MLP neurons of a small language model. Each row is named by its layer, matrix (gate and up: input weights; down: output weights) and neuron, and shows model dimensions 0-223. Each number is 500 + 25 x the weight over its row's rms, rounded and kept within 0 to 999. Numbers have three digits each. A neuron's up and down rows have the sign that makes its largest values positive.
Before each neuron's rows, "fires before" lists the tokens most often just after its 100 highest values on Wikipedia text that the model never trained on. A number after a token or word is its count.

fires before: ")" 15, ", " 14, ") " 12, ". " 8, "–" 7
L3.gate164:489482494483509543495550484528465485479510486532513530499495513462490475493507478461520510531496520468496468500538503532487490496484481567502451525484501469538510489522482539522502481475485526487476494515542498515524490498519527441549491537515475432516524514510490527516490504491483467507504492465508432461479501507518503535522518493491478486475516510523510495528484487552482566482469515470482520423521491504488505485487492491521525487489500539500478474558484511494514477493522509449500451502494522506548475540485503542487478504508467510482511480485505546439496468476536552534504517517497513483490492489505528528477517519507483524497521485529506492508470507462512460468523
L3.up164:552531506482526479523535483517459495465530469472478470517465518505539520510489477548487456505484496519523546481505440517518524515495540510527526560487500553520462522484499516483487503487559506533498488523472498506500539513527462514518514527529541533519520519510520538469522504539490529541518474498550509491479498487503482511454486503502493486488531460496521479487493476512483467492501508535466512486510482513500486512500520539521514493527514524525530503491535512478477480502532506502512491490501499511505512527501504559503541557513527516451480484489525474473468457470476466482488451515489513486499535499509482523485470489481535481481503476547458510558493476496512451459475
L3.down164:467474514493508527497481515518484481508481478542509522471515480454492476468505457462500542506476480481460452537518530512556496539482476510505477452499488463491500463499477480501512500514482487499482507525519499516515473478485538465478444483465475445471513496482479499534463479465522473481492523484458461498526513522511494496543505498463500486511473518519508494508497522531481529510466566439530539504507510480500479472501493464499492513517490539476505518516496515493545506483503509466532498479506540548518487490522489495458471506477452485522532498513493516523476513481528567556494495498510461513492450529514552505478526484513453503543506505486536490461511510497508533515493

fires before: "th " 24, "." 12, ", " 11, "–" 9, "-" 7, "," 6
L10.gate61:509479472498524489515490501502488512471496481485485564494472499509463487491548505509522463487536449504443537451493562491497478537502505533564489531503522479504524522526540497500501483500497504495471469503483495506534503491497513499507488488544498530505475481547488517480486543503453502512497481534455466465482510445480456507533507505528486491470538454508509527478513479515496490510515503479479510530467540478542530510469503500563485516493531499502525534496479492517507505478462534523490460504589485499491469525522504503505487492447474540528490490452462483490505474473494546507516513466504521487505475511507508518559478474496529483502489506548519510523504493521493484480501
L10.up61:482509463489453478523494532469458472497518458517495497519531540521491515448457538476565475453526487505501509519545488513500524530471548543517487512490480545467516476548484497554484475517467523500475511527470488434498465481473559465491502480473512514486477487529534520519482474515496483456485529522496478498472448508475474438504500466511508519513520450506507522455516488535511498455550466518512477506452518498501479519474465510487490506465505545472502499496522483523476547502518516527491458494508479487546473501497516479485485517455501483518514473521488532521511510495491497506522485522477508510497470493503504504495511537476489507502507476512481532498500494490517491546521
L10.down61:503537503513483489483494543534484477507493472498530500516476507555478475481465490517558463469568482503517542503471505501539513504502510528499511451510482497489492445507488494506475519547462491464530538511488466469514508491534487481481500504472533501510442534487471488517492487516487524506482478493502530519511498520478500461530477505529536511517481459498540503520524504541522545461478511487494488471497512515498512503481539533497487525510521575511497546471521521521512529490463484451457489484511509440491502525506522475489521524475456458485519521505484543497478505499497498522526488521509495502547490452541500493494489561498461490484529524474469522472455523521515484502483

fires before: "| " 31, "|" 12, "ing " 5, "to " 5, "of " 5
L11.gate215:497518541513507528504487499502491495449483497465518525477496477570509498492537485510476480489557521494500496565491487535509459511518482517513515460468503486502528520490502524495434477528505495484522464491528488505483475493508524499459482471488522511480459460518505498594520492495506496498501513516525517504473502464475530495496459519502490506463528534485527477495481472512454482512471456535466475464498455536495494448477497504470506527475493496511468514469520521504487541522518445552449468490488511492501547487508510528541482496479530484528482521494482516512497490526519496513524519475506511491490513462493517493447568477527458494469526481502534508510507491475476510518518
L11.up215:502455504505515482540472454513481493490459486534535516496499495458497506505531481535523521496525536556497501499476532546489514520492498483522511518487533461490557535498515517495502536526485532474531497536522498496508497522527485530470520514492495487534456468500514533523479486515503513522512484526504506505526484515508489515478510468487523495504483583538505501521462512505527469528484516518517460502441482488475499487487469511523468495541527508551532493460492519489492475505493472494479448506505479464494523494486457522474470525519484512570487499467448498511498493517477544497486487466502515517528491476555497475476512473550502506502480474525442500509538508490488424489484
L11.down215:492508488528479526513522482531523515489489535528475494457514496537512514543505515542493523510503497478499511530514467478504442500538525544485501504488472524488453465482465488512480425536481443521505521494508478517474500484524545464462499490490536540464505463478480485534523515469494463510519527491469479482498492455456499518514482537494486534494506509435483504480463481506499547492500453472482491513514459496506481505501508486471502484506517466482474527527499528507497586516502500526475491531524514518509476460515507515531541478454534472428486517542486513462479519510513496490496496514488507515473496521483507490469504509500478495503517516505539529517465470495501489551519

fires before: "| " 63, "|" 9, "of " 4
L9.gate406:502510533497496536502468499487438508470472499467492520504503472533537515479558541469486534503489463520554509475469521455478527513521497518500503462455521497521538473462516512516489535459529536495519477482466531496463539512529481485513493518490503461545541517502526474496502501554512485538505536496492488467518505451504496479518498502501502531496522492537455503509472533475476499469505488453546551525510504503512500510471466531504570486521506487473487506512572466474465504490515474475519509476496531504493465493472504511470481471500501497524485494508510510540496504511496536513481505528501524518490531476472500481494521501482516476524514498449506441549524490486526468519521
L9.up406:505511487482475529502510502458486502518499526519471471448534509530470485493561489466509521541462523569512507510524516552519494465524509521527428472476547465480480537511492476476505517472490517499509534529471464516505511449490471449490504549491519480465484468461532483490462502528506510529511458480507491486489494495518511516532496446546471458489525505467548485479473487486463499487514469511502529495503483512472516544529491489523479506497476504467498497486509499492459495468506480506492569535541490506529509463489475519484495525496514498459515539500485535522523505500498519485516449493518495507515490517466501542488545507540514493504488493543504512539507516495478507495531
L9.down406:510480489484534455510526525492463492515477539477503503536470492512519504537468495506487467492494450466519512520476449511494469521487499488401538506521486535520537469500510513473468486530488493474492473467526521467474531493512509520482506504519513498530496486551509492498498550499470489478505517506518491526482487537477527487483523490437502513509498509518490518485530437483518541495459458503476472457496511514523524463518510519482484504520464540515492534503454536488492445524512504502506418523477511517506497522490491484529524490498474509467501482463490520491456489533525468547512519491530480484459513473512482487502492488484489551481500525503547508482495481484531487468465

fires before: "of " 50, "for " 9, "and " 6, "to " 5, "in " 4
L12.gate402:513449474456517517489481477509480475521497506519528495511514505524495502581501482496476494499488508509508478511516492481563489464493478479511516488459553503497471513470547484462504530503484479487465507530520505469467493516497512442466480512491492503518449490480504461550516519524491541527486517504491498537514528462498512506459515481477539510499528514545486511464529499507504475530493487530503494519479497497503472489488515474502508541434459479522517490466493540532442487475463501500526481492485473466489484482478475469542465522475573489555526509454496498496513495471515488484491446537502491492492508520543506518509517532484452506446489483528483486496529499524496486475504
L12.up402:504510528517518487513520547532484504525493527466509568464471513470464483513523537511500495522507497576530494493501536496484516479540479500488518460511524486457574517503504497507484545546491476535457526463496489505496492510412487495494511504501536514538496524516528476489539504488478508521484434508508509510490448546477499508478498487466526471450495518479485498466505552530498527532495479487501498533510464493507513506496538512458498495485503499486511474495494539463470518476530493484507491498531468518475498489558477535487509496465478465495476502477464512493477469535520523471494492527494511491496480538513553481515531525475483483469512509457471496493529520498506496494498
L12.down402:497500509528486482494478472472491494526493494503474488503533506498435511477495458496476475526528483513488461476487503515466525487477481484457485517514477472488502510485486462539479476518511452503530510516487495496510499496467452491506498497497466467470510472477465540518491476457549508514542538551528517537505460489486475499465519511517475505465499523517491487509482515525472469453509480486518473489485446430520510530497509478519504470517495477497478518510534514479532482473537467550512502479447490484536550486514513519534559538488526501480480547502528496482486503468515559457486497491477468514517465477495478492528520516445473537462490501501516453501523477508516509521525

fires before: "″" 22, "% " 21, "′" 17, "." 17, "%" 5
L12.gate136:485496477488465510511486474522513545488535489514496502529489504460494470532491501496522478522502514489459513461501513470500499540502498489523477524522543465503505525564519503462533457482502538543455531511512467493548534566518501522495480517481475459515468500541536495525549483532497494489490521542487492531483508474531470481534450458506531502464539544499466540497500512502481558440505510486511499518502484553504500520477505511521464501472496504544529484491499527485518518477460505491501502494512504499484527503498469484493515472488501476494539504500499481484503519537494532492462529500518490428484490490479497504520525516443497464525471464484519531527530542480526485524507
L12.up136:497522484443516550525515487503502487516508453472461539520534517505474542482523499510493490492526533532515501507508431496480503495537469477506512537487508533512436480558490496536464473510559516527520460506524517501524523487469529516467506488568506484488482492478518505525516491475437499528482497506517522484478467476546519511481470486501500457475497472462480507488530512516501490512467477509483522541473519485542460476528480500528495517540506526479503480519526475505509502498506565493497513503489481477534515506466523523495580484495474507502469481530530494483462487542512505453502495480505494528536505508520514481507449523464488507529473520503520503495508520499494498540508
L12.down136:503510512459527521520511500456533507512503495471516421505525504512483504514521462546536453482527523491493516471433530502482539512519497524498483469515523510561485523544528505442471489492549523518456550518522486486493506513472540488517485517521519498492482534492516521561479490497456535496477467533468507478487518431515486478502512517513465495530528473459483475492532509510504520495471529507489496494505507517502513497515500523515519473509484502495519514480520460503506502488433500463488472521495493477485489470501524495497534535490437515510514506465520520481515481495517504537477478476482508519503522487514502519491476551454541476481511490484495537536541526502536500530539

fires before: ", " 35, ". " 14, ": " 8, "==" 7, "\n" 7, "; " 6
L7.gate237:490542497466506478513469478456482502561484472499528538554504512504497537508501478566467445508499466534485476490493518512498514544502488457519491525554483468513490496519510529491511552507473517514501518531533502481515482482502523535481488486511460509547504513515529493472538482451511544489493521517513486531510491487479469518528475530531522477488502522461490476496522511508469505520505523533533508532514497516462496521513492492502440488516537542521524511484505499506513499523484509501517487512523529497510509479526461521491445512498509472480520539531450488489547456513520490519474492499481558480501477552510497489472461490505468500499490500462465458504475478548481460525453
L7.up237:498472483493516466490518498500528494530539472461478451504525457498490477487497492464541488517499504510524509502443517462469449501518452481469494503504525511498498481477464503492476470531479518489492495491521540477506533487492465461494493476562523503474499533454490524479472508496501432522504543534462530497471457473492459478493480485507516472534476464516499502504485481523518533465516473576493479505523534499472485532487483489496492503546525492493525528456497512470519561497499525505490479495467517499518482517454492466513508458541469573526492509523516520529466495487509500468511502528522498466489482522532534507506449510484501481520537482495504506510504503459525517500480
L7.down237:507493517545485536478501523537457505534505528480532476554495528552501558551456539481452474477515451484505509546485496528541520484521540492506475513482515514521466515529488532502502523494515503488513523539469472467467495506564522486523479536514491486535492513471467502506560509501538511494473502493545468484479524493520503494507497491493480475467535535498486474494495529499511458517516520524463506521471495487475475516516462486490488512452514497486479561515485531505475500496537495479491526521513520539469490480517524526481502551453504500499511518481490534473544558518482526483475545490495465538483495503502522520459528482504514506489480525526509511514498512475479486482530

fires before: "s " 33, "| " 20, "- " 10, "===" 4
L10.gate53:458521537524466520476504522497510484481498512431493468504457476536498517511531513492493478524488447526491510466522514481575524481508468510497533510517506488541528526482508479515513545510511537503467494491484542536503512476508562475546463481512513528528498509522485521521484484520461463481525544481488515490501509509511529515475524526471529478484469518483514514463492507486489537493485504495508553515497459498515493514476479464504506512479543517504524487498519531530432543498478502482497481498492496527500486525489517589508454534522466506536496500434487457509488504518507515480493500500485476475521507454547485490488499533500509493487501494487520517540504463553488483480480
L10.up53:472519499524518499478541494480528473501514493493529540519540469520470479483522485492476502523511542499518494524500533491466531480509527483514480473538503490471505549481486491516520446529531461514493485481505491549528557473516516504527509531513527479498476486542531503523547496497506537496473510511481539461485501514483459499477499536466461481491540532501501522458453525560462478478542453474484521522516500478460512529525516512477491473506499497492509524515519482501494518530444484506501505498542530523557532493485531477517498468468488456517445488506494474490506513504518530499514499572498491485532529519543486513547486495543517523502550500527491517497481487483501473510486
L10.down53:481496544479531508526508483481502506532468550507506461509487505505481499493502513490528479489459496544500473493475457491556533488517480482470505503489504484556567481514495494507529518454570538518427453516493509500496527499520508475530460497499553501512449490530521458530486528505501500462507520474513509500492473520490522494512496523488495510523483537499484496512498511468520559487446501467482505453542500464509482511513463464489514539474499497496473503493484515474513488496496482525494476493494486548514503518518478508502512529523475444508477511500486480509474544464489483541503455508516469460453544489504490491472507504489459477480505518539497487506542511535525461533479

fires before: ", " 37, "." 28, "," 4
L9.gate512:501500523482453538514510494516448487486459497488523480546519451481497511543558556516468477473501486519489516517497535509490521537495507510507520503507500506503525506489515551509507523516501521477504528495505521494513520496500539498536529474490470478518524535506498545508488511474471529520481532526488519488473491535536410541512502484480511499454538460517417482530520470515468551498504522514512505517493520489507514506474514483500505483537483518503529544487473480534536518518484470543494491474523500472535524536503473531503515474502469460489552498499483484473476506457541492485501524489492518466461496507487486501488515525463524505451527490508514493521533508514523502486563
L9.up512:509504487523511492504523542541500477531528481522477490498491530487471511541487466531483481468488543490480475493504464500471507546484499500504526525485522496457508489496483505493442498507506488515516440507502505428495474549468500500481477464537496524482492467494480471503511507526480501517487474528536511484445441495459505451483507497474519526512507455499517508482505513527490461488487468502516479527472555488504485504479505507543485493498475495510495502482552564512485523509478513488472446557527524479487508561490521485483534494543490518495481528510497465481483511470487471500526442499534528525507503463490552496503532514520507487451511476491523538489500497560517477500490
L9.down512:467485554513463520481546477499474505523471505516510523493500477547504534488534515455542498509484471505515521497470515492504476521509485506509530498485531469473546516514491484497520528484472501466464543498484481489438478476492523520501494518507512455485509496489434506494469458477500532463517500507479523480500485507506494514511447528485467468479535517522446507476505508554439518492493509495495470491525504525489501528496503509494492501460508512503538563480513488522485513442521502486510528491530512502510490492516493567502486521505463495479520456490485532453473503432522492512507503477491518544453494504515506505477510534502474539446514493473495445544554486511510523499493